python train.py --n_layer=9 --d_model=384 --n_head=6 --n_kv_head=2 --head_dim=64 --d_mlp=1024 --vocab_size=8192 --activation="swiglu" --norm="rmsnorm" --norm_place="pre" --norm_eps=1e-06 --positions="rope" --rope_base=10000.0 --rope_fraction=1.0 --qk_norm=false --attn_scale=0.125 --bias="qkv" --tie_embeddings=true --parallel_block=false --init="normal" --init_std_qkv=0.0163 --init_std_o=0.0 --init_std_up=0.0163 --init_std_down=0.0 --optimizer="muon_variant" --lr=0.00231 --beta1=0.9 --weight_decay=0.066 --lr_head=0.00555 --grad_clip=0.5 --warmup_steps=200 --schedule="wsd" --decay_fraction=0.777 --decay_shape="sqrt" --final_lr_fraction=0.0 --batch_tokens=65536 --seq_len=2048 --doc_mask=false --train_tokens=425700000 --steps=6496 --dataset="wikipedia_en"
MLP neurons of a small language model. Each row is named by its layer, matrix (down: output weights) and neuron, and shows model dimensions 192-255. Each number is 200 + 40 x the weight over its row's rms, rounded and kept within 0 to 999. A neuron's up and down rows have the sign that makes its largest values positive.
A block is one neuron, or neurons of one layer that tend to fire together. Before each block is what it responds to, as a language model described it from the Wikipedia text at the highest values.

Description: Commas right after a proper noun, name, or number ending a noun phrase, such as Okazaki, Charles S. Dutton, or in 1976; occasionally the name-final token itself.
L6.down40,192,172,144,173,233,160,177,172,199,283,222,169,142,268,219,221,194,209,236,261,174,200,265,181,195,220,194,155,184,210,118,164,192,231,162,161,219,200,249,200,203,214,213,157,219,144,180,209,227,210,234,271,140,232,223,156,188,168,198,207,243,168,258,131
L6.down62,226,188,237,177,183,189,227,223,268,97,159,249,195,245,249,150,116,267,170,235,283,244,215,246,239,209,223,145,152,203,195,265,211,230,166,136,154,268,167,198,193,252,243,206,199,305,208,157,118,260,202,201,230,256,229,184,197,218,188,207,191,134,212,167
L6.down242,201,201,163,251,254,233,110,246,227,233,170,178,248,230,164,237,232,255,255,97,251,186,222,214,193,146,284,238,187,213,241,190,147,184,229,223,263,174,253,259,147,189,229,205,204,279,129,196,202,171,197,155,195,221,134,216,196,181,241,234,166,171,209,217
L6.down449,194,271,122,227,207,235,252,204,174,277,189,187,249,208,132,219,156,128,163,133,183,214,270,199,200,266,192,211,204,245,245,198,202,212,177,202,195,252,207,173,193,131,184,212,189,153,164,204,274,155,159,166,185,215,179,219,212,83,253,195,237,291,213,176
L6.down777,135,207,168,187,186,199,246,184,219,198,160,199,170,177,179,248,145,160,162,237,192,225,146,187,216,262,120,221,174,167,209,221,246,152,163,142,193,256,204,234,266,266,247,177,170,169,167,180,159,144,142,180,166,173,236,138,225,193,188,181,161,194,124,196
L6.down798,230,195,175,248,208,135,239,222,181,255,191,197,206,140,134,196,226,173,243,174,218,230,153,174,284,191,183,172,140,149,242,214,158,194,217,140,135,178,270,187,157,284,175,225,239,206,177,232,203,158,214,202,189,147,219,182,186,224,131,226,233,228,224,251
L6.down917,150,267,180,141,178,229,211,225,185,206,125,215,220,197,200,187,206,183,283,252,174,213,240,253,179,255,161,123,168,206,265,212,168,196,218,209,156,98,191,166,140,198,243,233,204,205,240,277,195,177,234,233,194,212,196,247,155,177,202,246,157,146,192,134
L6.down989,212,184,171,206,215,214,127,153,184,153,144,229,193,215,230,201,173,112,208,173,97,236,217,271,188,170,222,206,266,183,262,293,187,213,242,224,183,284,205,208,161,187,192,160,249,158,233,215,187,180,208,231,189,151,244,206,244,194,181,179,185,253,225,213

Description: Short syllable pieces in the middle of longer words split into several tokens, especially "cu" as in eva-cu-ate, exe-cu-ting, imma-cu-late.
L6.down423,297,219,151,273,156,149,225,252,200,170,110,170,183,133,216,198,128,255,144,265,270,185,186,186,232,176,177,182,183,248,225,169,234,163,236,264,151,254,287,205,170,176,207,267,212,179,246,229,277,217,158,246,223,188,202,208,184,135,182,164,249,156,177,277
L6.down491,199,261,238,164,253,244,218,197,249,205,141,237,241,130,260,150,222,168,160,169,215,215,163,173,168,215,217,203,248,172,109,182,228,225,221,190,267,202,263,200,204,179,186,213,158,215,221,217,153,232,231,154,210,180,192,158,273,176,179,160,220,193,196,103
L6.down627,196,145,199,189,217,176,183,207,211,215,192,305,217,138,146,129,227,170,149,91,196,184,172,211,219,219,278,203,197,199,237,169,201,301,189,242,248,258,213,251,190,277,161,211,150,165,151,258,254,229,177,211,240,212,171,159,259,155,203,190,225,178,212,216
L6.down751,175,254,162,221,182,147,165,191,241,160,206,239,72,182,187,164,213,165,154,177,223,206,229,204,202,174,265,230,251,184,209,160,183,184,254,331,199,255,228,199,243,195,213,199,207,214,198,190,180,168,188,182,259,104,236,230,170,218,247,175,166,190,221,158
L6.down811,212,227,253,161,213,196,205,247,194,211,252,233,131,209,173,176,169,220,218,244,165,170,181,247,250,123,251,286,200,202,189,195,215,176,149,199,224,213,194,198,249,177,188,156,243,223,234,220,218,219,208,215,219,153,224,141,223,148,212,186,215,178,278,164
L6.down847,263,214,226,245,170,228,108,164,187,154,237,140,186,233,233,178,209,163,232,214,187,221,227,235,222,216,232,205,220,222,185,208,195,245,102,225,171,193,182,208,261,136,171,194,169,185,216,287,102,235,237,168,252,194,221,294,229,156,228,168,207,191,160,150
L6.down851,192,241,166,229,173,149,202,204,132,192,186,235,159,230,149,213,272,165,136,188,193,159,192,163,183,203,250,230,246,193,190,284,178,141,243,168,179,194,260,191,140,273,124,234,211,135,194,142,230,217,202,188,180,147,228,161,231,201,163,186,255,222,180,250
L6.down959,217,166,238,199,205,159,129,272,130,265,185,172,135,187,203,212,229,163,115,242,240,237,147,207,155,202,238,145,175,160,167,123,173,200,165,152,229,207,226,217,139,224,182,187,159,122,239,161,155,223,163,228,145,233,194,163,184,271,213,136,217,205,187,197

Description: Final token that completes a noun for a person's role or job, often a suffix piece, in biographies and sports text: pitch-er, bats-man, vocal-ist.
L5.down404,265,279,221,146,231,227,255,250,188,198,230,176,219,192,174,168,203,217,192,253,260,154,193,224,199,157,238,175,205,180,186,212,157,162,226,231,162,230,177,102,200,202,187,148,295,147,273,181,237,224,197,244,210,198,185,232,227,150,151,195,272,206,198,195
L5.down682,199,235,201,194,237,216,199,239,217,201,224,136,239,270,241,219,124,202,217,275,244,97,193,133,173,196,142,192,210,259,186,205,214,176,236,245,252,178,164,131,175,184,223,215,212,220,209,214,292,172,196,280,260,202,150,198,207,221,190,184,194,223,191,191

Description: Nouns naming a person's occupation, title or relation, often the final word piece, as in preacher, pitcher, guitarist, son, President.
L6.down171,228,302,117,251,218,273,200,199,217,240,157,173,229,155,104,215,138,163,167,195,164,252,219,162,214,213,188,204,183,233,166,227,214,224,193,146,235,229,189,217,195,243,186,249,217,227,196,106,160,228,213,265,165,244,185,211,155,174,211,139,245,152,220,234
L6.down252,157,218,172,181,183,196,206,218,228,177,205,155,257,268,248,212,209,220,190,264,244,189,205,215,194,236,251,176,241,172,141,172,166,162,258,129,237,123,211,185,250,214,216,182,220,170,259,134,238,224,150,244,229,186,225,179,264,260,141,241,241,213,196,214
L6.down347,225,183,209,136,182,215,187,112,248,265,210,256,175,258,174,250,184,142,268,237,219,167,187,143,261,188,261,224,236,223,181,198,225,225,204,249,160,257,189,165,293,225,178,128,201,225,210,226,212,142,140,236,153,114,172,221,249,289,120,249,221,205,197,123
L6.down365,160,130,193,215,168,162,173,245,218,230,238,204,211,194,264,132,155,278,197,166,223,183,235,183,257,199,245,162,278,206,213,174,227,228,191,177,191,232,267,215,113,226,214,242,156,259,231,191,191,200,166,217,142,226,276,317,187,222,106,223,222,173,231,276
L6.down478,241,169,198,191,189,197,239,217,166,100,195,190,162,214,189,163,171,188,143,222,220,201,219,240,219,224,174,192,156,216,120,290,166,201,201,168,200,233,206,139,221,239,168,146,197,253,195,130,212,159,228,176,244,241,262,264,218,213,163,161,229,164,191,231
L6.down617,225,303,158,254,241,227,246,240,234,165,186,224,212,256,196,233,221,191,251,227,207,213,155,249,187,220,159,226,227,234,176,205,232,249,220,182,207,264,234,190,283,178,208,154,189,142,221,165,234,169,194,213,130,260,168,220,167,207,281,155,167,126,219,229
L6.down688,227,157,174,192,247,219,188,194,169,213,222,142,166,231,186,216,185,186,186,243,243,257,142,178,225,216,187,97,191,238,180,212,231,191,186,127,194,253,300,233,251,230,175,175,307,163,306,281,246,213,173,198,173,139,187,199,219,222,174,207,159,158,164,223
L6.down859,224,206,250,167,205,196,222,198,196,165,160,147,174,232,258,202,257,231,213,283,206,195,212,151,215,137,201,215,139,195,237,212,165,185,177,172,188,192,245,192,251,175,199,210,196,197,225,278,258,197,244,238,136,96,115,202,203,254,96,198,203,206,212,149

Description: Short inner pieces of words split into several tokens, such as dispen-s-aries, en-er-gy and disprop-or-tionate, plus inner digits of numbers in tables.
L5.down584,158,188,156,181,179,179,238,190,191,219,177,195,189,232,172,116,206,179,163,215,220,234,222,204,180,284,115,206,340,233,151,154,199,238,167,137,204,179,226,172,214,165,262,193,247,132,209,265,203,180,213,175,212,144,166,221,229,219,263,192,179,175,285,209
L5.down633,195,199,284,191,188,192,197,177,205,236,239,157,160,217,184,191,184,213,229,157,172,158,172,212,240,235,186,231,253,185,144,235,179,204,172,188,202,248,221,152,228,160,148,226,147,145,191,197,199,268,212,166,275,239,198,264,189,266,211,280,207,203,187,175

Description: Fires on the copula "was"/"is" right after an article's subject name and dates in opening sentences, e.g. "(1854 – 1930) was an"; weaker on "been", "became", year digits.
L2.down376,169,219,228,223,134,197,181,126,144,212,176,201,110,250,171,175,178,238,213,203,164,145,254,228,245,241,273,229,223,125,230,199,253,184,175,156,177,132,142,212,219,199,238,184,132,225,162,252,115,183,256,141,190,195,250,231,235,251,235,162,253,196,205,245
L2.down608,252,291,232,217,182,160,227,200,231,269,213,232,163,210,252,213,256,196,161,255,195,191,182,235,218,232,290,159,166,190,256,209,208,188,212,228,227,222,132,233,136,202,166,183,220,106,223,183,127,225,186,197,145,231,249,225,197,151,233,185,144,249,174,262
L2.down749,130,218,264,259,247,112,301,177,235,246,177,195,202,187,238,181,263,225,221,243,264,201,186,226,265,179,191,155,184,263,153,230,157,151,248,205,203,281,189,208,294,182,185,181,175,173,167,200,141,204,195,144,135,261,271,191,190,208,193,189,197,229,198,189
L2.down923,176,235,166,180,212,248,292,164,262,183,268,149,186,213,214,220,203,215,234,260,185,218,101,173,174,213,180,206,160,277,153,173,194,222,180,178,127,220,180,227,174,161,211,233,239,175,227,238,175,203,261,160,188,262,238,275,188,194,164,224,187,150,172,211

Description: First token after a name that opens a sentence, mostly is or was after a biography's (born …) parenthetical, plus 's and verbs like hoped, develops.
L5.down385,150,204,229,222,191,125,277,214,200,225,130,210,104,249,263,158,239,252,232,198,242,197,199,177,161,193,194,140,215,152,118,186,263,131,216,183,195,157,182,163,166,189,182,265,236,202,239,110,209,123,140,222,219,255,222,209,210,235,233,241,250,241,205,192
L5.down954,275,233,155,212,233,232,239,251,128,208,205,198,137,291,232,162,256,174,279,219,220,160,212,104,241,301,232,198,157,238,234,152,166,190,279,201,200,203,142,212,195,139,216,239,81,225,180,204,176,183,195,92,185,227,249,178,147,227,243,218,188,153,222,255

Description: The copula was or is right after a person's name or He opening a biography section, as in Davis was born; also occupation-word endings like bats-man and blog-ger.
L6.down33,205,225,238,271,223,171,129,207,223,191,244,251,258,167,196,231,256,197,216,297,201,156,176,200,115,244,257,130,192,101,158,161,175,215,151,207,244,174,178,111,219,184,223,212,272,170,141,193,187,255,249,174,217,206,184,179,251,256,220,216,168,179,199,211
L6.down479,68,214,165,176,164,206,245,183,145,263,161,222,247,133,210,245,153,195,159,203,232,244,207,225,212,191,196,154,182,151,184,233,200,211,209,253,188,171,235,180,174,194,143,152,206,219,195,168,209,155,163,211,173,208,157,258,204,203,164,175,155,217,199,220
L6.down620,172,226,161,180,202,161,278,209,260,140,168,207,240,267,206,202,280,162,276,263,204,186,216,256,238,187,244,183,189,246,235,159,204,193,198,150,262,246,206,205,217,185,153,165,138,236,204,170,93,168,156,140,207,221,175,228,273,220,173,224,214,182,179,280
L6.down758,221,94,253,224,179,189,193,157,242,225,180,235,199,270,164,251,247,224,219,210,226,189,214,217,176,245,191,228,138,181,202,230,274,207,197,199,133,154,259,216,187,169,201,101,159,184,238,165,144,192,133,175,269,284,199,213,125,178,157,230,244,199,258,243
L6.down770,210,258,169,183,188,232,182,203,184,162,250,243,198,250,191,215,167,259,232,144,220,239,289,262,208,178,198,157,142,224,168,209,170,157,151,195,207,188,216,234,207,233,233,196,190,316,198,195,212,174,201,233,238,220,209,220,156,149,196,272,155,235,164,177
L6.down854,226,223,169,124,212,173,226,240,236,222,223,227,150,162,236,252,199,208,122,221,222,185,232,219,246,193,266,239,206,179,242,172,158,212,203,222,257,228,261,252,227,235,254,229,161,191,186,262,215,194,212,166,243,224,176,135,224,179,195,167,140,191,250,222
L6.down957,196,291,231,199,203,209,260,202,200,236,214,232,213,250,242,216,272,201,210,222,239,149,180,232,296,226,203,148,202,242,256,112,252,228,206,217,168,219,248,271,215,251,219,246,195,186,253,184,204,279,120,160,195,166,220,158,165,186,235,166,177,163,207,167
L6.down983,154,178,159,248,172,119,191,195,236,139,257,179,207,246,219,134,189,235,208,241,186,179,155,159,174,221,196,186,207,197,234,155,182,202,183,175,229,207,207,229,126,203,201,227,149,210,210,202,127,258,182,199,223,216,209,183,198,168,282,169,176,160,210,217

Description: Naming and labelling words such as named, called, name, given, honor, usually before "after", "for" or the name itself, with weaker hits on commas and "that".
L2.down68,178,176,202,162,209,199,184,213,185,184,214,204,185,207,131,215,147,188,270,235,261,223,232,257,155,153,184,240,176,218,208,191,143,197,178,231,143,254,200,191,132,200,210,208,228,168,186,215,167,226,198,225,176,196,209,97,196,114,229,210,194,208,285,238
L2.down106,160,220,194,200,275,167,221,154,181,205,198,227,262,172,224,203,193,182,143,177,186,242,234,221,170,175,192,168,228,235,212,216,179,207,195,183,217,227,90,220,213,165,281,195,238,189,202,240,260,258,207,204,221,218,151,184,199,194,209,214,147,204,179,183
L2.down471,219,191,176,184,199,204,174,167,230,180,182,242,172,177,214,240,199,160,247,210,254,139,219,183,183,162,141,198,207,216,227,172,242,139,198,219,199,274,212,136,161,191,181,137,220,202,197,210,221,265,175,180,209,166,215,126,159,150,187,229,223,222,205,205
L2.down846,155,183,238,183,178,185,182,244,210,137,177,272,204,261,231,241,164,125,163,177,176,224,172,244,295,230,251,153,163,262,199,205,197,290,226,181,168,218,259,194,249,146,135,189,216,249,201,146,202,210,176,205,204,275,132,211,190,210,173,201,214,125,209,250

Description: Commas that open a parenthetical or inserted clause mid-sentence, strongest right after "and" (and, as such; and, when; and, reportedly), also after subjects (Saunders, as opposed to).
L5.down357,143,109,236,200,202,187,250,202,173,141,211,202,164,235,208,205,205,159,177,223,189,239,181,199,270,203,240,237,228,161,168,307,238,241,160,229,188,212,203,239,221,184,207,168,194,190,214,112,161,224,258,127,141,199,217,206,212,226,208,216,168,190,100,242
L5.down815,163,163,188,165,205,175,280,217,251,207,166,154,208,207,158,220,173,202,186,242,218,181,278,208,151,196,173,165,159,193,171,218,179,188,196,220,162,248,154,212,195,234,217,204,233,248,246,226,135,148,283,190,202,175,179,149,180,169,160,243,201,194,177,268

Description: Nouns naming a person's role or occupation, strongest for critic(s) in reviews, also historian, -ologist, Coach, Professor, manager, and infobox field words like Occupation entries and Binomial name.
L2.down414,160,194,181,198,196,225,230,179,261,199,218,187,137,248,189,230,166,165,259,234,190,199,230,164,170,256,202,216,217,176,247,216,176,212,172,193,180,142,220,217,127,119,103,123,180,150,186,170,205,239,200,228,219,154,208,210,272,204,181,169,210,190,174,160
L2.down499,290,203,123,209,167,193,214,162,239,202,185,200,200,268,191,180,182,212,229,239,222,162,193,177,132,122,187,201,331,245,213,245,165,186,193,215,237,195,215,130,233,219,220,121,215,188,177,222,133,187,239,206,153,144,198,133,184,224,229,193,206,227,146,174
L2.down721,198,181,209,170,308,172,194,184,166,218,176,211,222,247,237,196,205,155,144,204,214,187,239,141,125,150,318,247,234,198,254,156,253,192,177,247,198,207,194,197,180,240,191,203,187,225,176,294,168,233,213,250,204,191,207,140,222,157,140,174,261,200,156,183
L2.down868,239,184,158,217,233,136,187,141,183,198,211,148,211,227,218,219,164,227,140,225,203,145,218,217,182,185,218,209,244,206,197,196,180,178,164,208,193,195,250,132,219,206,163,196,233,133,248,226,128,207,205,179,148,228,261,223,243,149,110,137,194,172,145,197